Part of a small language model's weights: no biases in attention or MLP, untied embeddings.
MLP neurons of a small language model. Each row is named by its layer, matrix (gate and up: input weights) and neuron, and shows model dimensions 128-319. Each number is 128 + 24 x the weight over its row's rms, rounded and kept within 0 to 255. Numbers have three digits each. A neuron's up and down rows have the sign that makes its largest values positive.
Before each neuron's rows, "fires after" lists the tokens most often just before its 100 highest values on Wikipedia text that the model never trained on.

fires after: " ", ".\n\n", "\"\n\n", " president"
L6.gate538:105177105103089170134135135108147130150119144122124161146135144157122105136105087143122138112123137156150123130100111126121162147148127115092097139166159107108087135103123141123111115118103171110136133135117155095134105125112130109175156060128130125173120107085096100145136139140088150122101129147106108182122126072156148094122071150127124100073111137135133157129102125096102108129118118111171121083149121110148115134104147111139120139147133112140167153121141112138156158132127103097099108156149103108178102095134097123091120094107105172118117130125133149129132122095130123155
L6.up538:186119126138124132129129114127088119090130126148098101111137118120108137141123124119131083137125126088129106111123109136121113187172161108138141132145112109083123118097181134100144117154143120099107128146124115114083100126142144150154164111117133126113149137138090169069154122114144096110106143109123133103144146144120147109112098101128128131110146146115129150137102156150128116108153143092176151117147155146195122155115093136108129133134132125094136119112133168113138105132134119081089110143134091140146118126119158107151134134104117140142138128141088130094119181120121120100

fires after: " "
L6.gate1472:152129153127116075142143171163094151120145105114115159068106106137093086121120153154148115099110137130112154123152091157146129124141141111118115138087166136120127158145135123101120127118107138166168098127125124081108120092092167123115138124149154099103129181125105138132140156057110123131085112112116131136128137110122113123131094154151128175114145108122110100139117128115102107123089133122186082152129139124139094137117081133130142085095132167127131129145133137114163159114131124139111115099150100142196127102112098125141137109144116132122143148122071095151105124119167116099
L6.up1472:165097144127096091141124091189100119122139161084094148094136100153091118106113143135120133147094164119115119113110074137154116081143147124123110133161128116165121126129124121104121116120091138167144113162107147117151084151107093139129127135093171116149155147127125100097135110147145092111120175145121134174128148152142112150122118127150130157088114124139106132149140113137125087130085102138180091174075134122137166128111102097162158110077146128130132101186114162143153138103111134132127080150146096163152101158130121132091149112112106171126106139151095131100115127121104130118

fires after: " ", " the", " and", "."
L6.gate94:148068133123065119108122143140100146135108096095132134128132108144145150134154156141154105115128126119127120165103154107126157120142102067143148114109080113172117110154129115100138128099137109133123129125142119158068126114119142154100121127133117123119120150102118099126144155121115107129107110165175144168162165132108144131101119130118083179136107123105131123169191135097126112147110141109129104112167154138130087152075130118151096135089083140149148160146136150141065203142088112114103140125111147147152163149145140146134149157145137124146151123079122072137137122128151130143
L6.up94:148047120121117089127128127167105135138165171117139094132101161153125150174133122108113143120149163103150112150127148140132131135146148135143122145091101127085089157157098122096113092092107120131175142118166138165091129088141150119119117152113134093129179161133113105162137180121150139127129099146144117128130131143071125108098088130129143145120095106148161156147101134126114115124072166115193140148135151115101139146106132110150133129155119140111095146172143168147071163123097109104146100148113157133156131168165155125100164093143134166160130094099127094092080131100114132147

fires after: " |", " the", " Om", " and", ".", "|"
L4.gate319:129120122125118099124120158125120119119111139135074068084120085129106126134126124115146106093134189114114155072117137129166142107142133095138152110108127095144153121090145105106131065138152163119135134148111140117101138126147142171093118114102126153147135138143040122138130146127126140145146103139120137082147099152118148148101129125103155154124168152118138178116110167122139093154107135107157167170135126133148155095121125139150120149138071135108116127095169112086113101082150175128140102102103079155151170124120121130111105141140116114125105116152159124157084126134142120139
L4.up319:124151149136111130121101119165097141121122111123112089125149114182122150150108146106125112128127163123065133118104102145146134086144136111109113111101097130135147114163157183097129103115102106121083058167177140171132116126125144127139130126134125120136094106136124101133097120127107189156123136145102153120141134103153086109122097081092139151083111165170129164140109141119159109133121123092157164147110180144128080097137057143125113194131057135148110170097164140160136144140134131134126110102118140149128110118099122147118068122131134177169153131153150147149132098171113117110

fires after: " of", " the", " this", " ", "20", "15"
L6.gate1381:158101100127139135149159085134141110115094133101095108113120129167155137123136107089087131134128163143108110181137141159170107123114117109124137095124126101081149171103151117127134188112111124162103092155138095092143169133211150135115105170158106125094114136129135176155130158130135197120162080114141114189103149122110124096192143096134141117136127143131131123142129147139142160132111166102172133082125129133160112135129133152126111119106114134117118088130134111104122157091126132136123122134117112155106149132131176106108101109129103101119109164120079125165147141089133127137
L6.up1381:109120119168096130146128091101130143127120119099132111124161104152124125119136116142144156154103141088127129119136170169128101096111094150134142123085112123089089140131099117164121158125118113103091124127124133175102123154122112135139092117102152081169149186168137140125117161118156077102118116127143118072133114168093156131143156091133151100126125137071111085130123136106150110131146164151081152139090143078157123137168140100119129122141111099078107122103142156114091106121133127124126137116128128131094135166177091133156158113143135082136074124100133147099152110120153145083

fires after: "–", " University", "′", " ", "."
L6.gate626:159097070131105151138165129162188082172123083121150157117131143094113140156141145127135167129119107098116111107159116103134118108141119139118092122130147152103142121135128122152136116188132141091077125131169095143087159093125143138179092163114137121116164102095129144077139141147143097132102140087104108161115144127108124150111101150129111108143166119135133066133077111162128151130142108136121119147130147050106165093095123143142134173123135105139145154133103162079173108124119152136111119162125148118058150120116106120129145131131155137136106054161146095096121115139130169121
L6.up626:142134125138136105141118139138137124115081185130108105148175107171110129141151171164189111155125111103118130149194097162153110128110171136110133137132155149062116125120138126121096135141153118125135108122140118097112145092177136099107154135180166118161122130135152144094152183099104098129119136103104121090125065116134096144142101127128144152156135142123127151131154174154129126135142113107141132126087191160167064139151122146136137103120110118125126140121093134129082100119114153112129144106139104130158107133119156111149131128121154136127164148159150135145126168105169124120

fires after: " |", " "
L13.gate874:144177158144101137163138131181084108142105142112148109154109075122105115107123124116139125139116142120112073131122137166135120085132107124148136133154110106093094120087173111160133138149092105169124113145151119092143141116137123155140111093139143123153143136131083142089134142154122104147156154099077104130136134077144156123089174138124134134135142130112110179146138110118103167129093092088130077149159106070115112111100153133121120168160096142126121127150119121125137119125122139065141174117122132135142119128120124122118114116143117125124127115184099131101139155116127121138
L13.up874:160080157136131120105171091186112128139172108110117127116149168172098129078101146167131135119090143094123156173130127139116158138115176121117137150111118182100134128086152156122103148146117122144099115111127117079119114142152140122121116096123130163117160120142127114122122132130113167122125117139098128075092091123174128148073132090133106138116094156145148186110147125125114119147100086103174122095120112172117106121109122145097105103099123109137129105119148156137079134105136114154100077115088157127109111086133140104158114107111142149149178141148110105136114140140122100154

fires after: " ", " (", " \"", "\n", "-"
L6.gate1291:148155161120147113152097129139125139119139166148154143103165134165141109132091103136108146128133112135125140120106096111118126167103125141120107105149134147129114154094159150145134152116136135134150123132105177138108095130144146141083115106111133090155150155125105119130137163121157126139112149142100114124114150157149123139131129118137137127107131108113145090159110131129127143183122110103130104163130100145105141158104121151145106101111164160115117104180112102131145131097115145121136111136141133121192081095098126154144100097136140109117108120131143128125102144096123166122
L6.up1291:099171111120122128151126105109137128148117116153122108084102183136113120168110120069105132130129182110084134113076114136130154133103122116146100095114086121162119156152107148135135138100146145125096130130137127136147132154110150138091151133060159062114120135127134118118154126131165106079103151184129092160168146144146145091124167129140111134073127117112086104106135130112128132118119095104105118197109137160150134124125110090167162101112144101151129124128134086089132113126098117134084151125165105124160112104116093114110116118109113146132113149127155115179086123127138164144

fires after: " ", "20", "19", "18", ",", " the"
L6.gate97:123160098142164137111124108122146084130140168175089098148115132113133135142127085148093104081124141103153137143137080135118115113126110143085103115151106140144133149152127143099166111120100166117157109132155129097122151122162144147124153119154104127116123133138125124119127149129149146123173114124097126132114115091112138117099148131113103096140144139102134122128139096114101210103133178121125120087117164126162171142110109119066081106102114131144148152112122158130098124111123088125114127144162161122132119116104125121073119117126130141142159133138119105128132116144161106148
L6.up97:115140137113093140139129183110158130160106141119121152119082129145135116149112126146103146136073154129130118125094117136115158151199123149135132133141137110127155141136110135120174131082149130137153122156120161133124117168141098127121131096144156097147149171113143119109106164129132142108142071096145098157163083137101124114145139112121132137079123127107126129151125121132131177107101171120111145127169141155163110134106092113092098114153137133107099134134121151128126154100116113100158073125125119104090107125093125112131124128132106124167131110107095156141153091147135114143

fires after: " ", "20", "19", "enn"
L4.gate1413:125142148092107108164109119129115089174131149127113096122078113137122131108124167111185053141100103113085111139172110122119077143168117140107091150146110075151137112144121102090106175126142142160110116133120134148088097136099155123090129145123101128152149130110127128139140136121121156073120082085124130159110108137128101149133141098123136120120157137125133129118151073074178100123116160121137108113140158162103117125109115089150098097098114125101124108138135144125138136145145174160140128131160085134137112133095119116069095157149079100172076128132106114122155107146143152139
L4.up1413:096180138146124147135126157135156139143129164144189121135147132110125106113130139136104113131113119126114123067115118155146136142139148117120142140115093150104114140143092113119129150121118198120128140144107136118102123091135110160137124118136125062157124110119129140122138118099147104139162117106141127154139144129145130146164105124138165102115130145100131103106142115107153112137095187132099117150125141091130094126125178144119124139104134123161121070131150157105119119116101119123132103128110165126117129069131160123110095106120120122207109095100136170094149113130148158132

fires after: " the", " number", "|", " ", "20"
L6.gate1441:157119093113138155113137157151152147135133134101144137126121121126145115139174142115140136155125125117139147163142120135138107134100127089149141119101088149122071136142175066113110124096103090119116144097180138135127140146137140126100102092132108101125142115125093140151136083111146105098119126130148109145128145080138140116096127106106113111132169132141114121140143128100121117156089164116150167129202155148129132131089129152102109160162128133160139153142113107144161114105169148153140110136114099123094131113133153116149110126106093138127133130126120133127143147152110155167
L6.up1441:145138119118135153134140160152195122111152110108126152130127160119116130123132133133173130149119144137129123131131145146122063125102169089111141124115106167109124098115126082130103121120101064102116077106200178117165144131096143114115108091160098110099142109133140140149141104116126109107096126109173140141108117111121104098128141071134106124126169152157128143122120139115131135145070110127149135102129151145154124116117136141120123175104110122165120188146096133154133132120157120165118091142094161111085113112167135105103099139117116121131136114153154166135106143120146098147

fires after: "–", ".", " "
L6.gate1462:167097124147124132119087139147133106110139102121111139130109107102086134160139121131114121121173146141173128139105051145122102130089137131163149136129119149129128118099166087111101125091136121137122136150128121120098066132135079117135143097133133126090171145116126178092128148138144086134106145132149083139128137071139138099127092108122161094112143143120135133153137165129114122111089147123183094159173139091128151133100133144166124127084183138124137146156098155133131131111127172162113158106119174125086083172132120172154128108138102125154130157129070100151157111161116125084
L6.up1462:195108084133100147097133126151075090103113154120128134146114137152104129132120140164126128121130159131113158151104128123126132165156126144162139129104131137137135127171114097112100120104108143095166169133135124117085088121147119057149109142109135117125172107121143099126116150136143103115141118147141122153125149136134178121155139128158129155132161133128176145146149145136145111117104126118182133159133098146105129142146136101106123137111153092092159150130086140151119168133092097129150128126100124103161103159131124155118088148151114121133130130143110114130133135117113123113

fires after: " of", " in", " this"
L6.gate614:114085123144130136102161072083162088122105156125146085109135092181111136103128170105123145142131125110119139137164117140111123107121111075130164112167148175068147139130171107085059135162123137133122113141133115200165132124124112132115109128107103167126131126115177135117106134129086097116126102166097144094109112061114127150129118128085145108153131105112107117125119153099154166141087102113131117151155146137166143125149137164121149127149165137101149121107139091095108118061125145098128116066132122158116147145145155093109162086129128086134108118135111119148087083160124101137
L6.up614:102119125141125141136152098089148117148112163109135132115132114177092100105135118116142144138120162138112134134136143139152129119155136092149124128109146155107167182139121077123093133195114163125122136177105131172137134144074112114126107148092119144118157132120142134157136127162086108086123092164131125080095106126115157109180177086101120139137109129125129111095139182110151185127102120121143167177115148139164158124157126139144156112143136138140136141109161136078140128091133136131140114168132153121105133166136119126117163159125159105094084167139138136128077080144124125124

fires after: "|", " |", "-", " ", " at", ";\n"
L13.gate1174:125136116131132114106145076170153139154120138119114127120147138085171122148126112143104150162131114102117137094104121096139137119118084137104176139122114132079111151129159114130132127084147143122107166143139086077105127097165096141106182118141138116170157155115149152170111121103140163132124153109072103135120121118160128093125147105147104124084172111103094185148126095117159128120115164124164142158168154159120084138128133154136123127144095108110127132093163169139115125133138124100156152136146139153137125155096117158117102111136144106130148104103117206116142138181107074122
L13.up1174:145135121125157160154116138149120102138154114102113117149112110196108136148120176129139124099122125134115135105164108135145166157146151125103132166154088173090177161143133132119124145128065164124144128103139139146097113134109149135159103101178149106135124131082142137130142090148168157141147117127114100086169106133172153193138115162123119125117129149128081156114149057104103138118123128126148150091103130105132127117104129138133114107163129122129059141121147093151128110117095172115157115116109137103159162096106120141149087107129138089092103182100123160134127116128110151156

fires after: " "
L6.gate63:132106140120124098115122169105134159122123152093091144116139108160127109107157179121117183109168152096091148142128080139134116158118126122122151105103112136122156113089115118106121104151184120130120124119072130132117186100130144109116122172130159141144125114118155138113084137106121149144125103145130082090138144117106158138130093148165155109166164083138108119133084116140140167167133157153167075105101106158131127123096095164172162136109106145125133142139079151140128078124164133151131113152112098141169126151103098127155126106144168151103164129118114121135092103138120106125
L6.up63:123172134110079128110110152122126136135145126094118094112074074145126092091111150146151077109152163122083135176103080135135117098135134087101112142147121129149139148089146128102115141147138153129118121116108108137112124073096139120122157162105138159097072188098104148112118103114123136102138140131147129093187132114131112142156121163114117135127118137143137150103114104087128121132122126122155129113123123197137134092125126124129110092112134121105097109121102107131095117123146063131121151111158181156134121152121109112151130138122115161102120111092113084122136091152132121106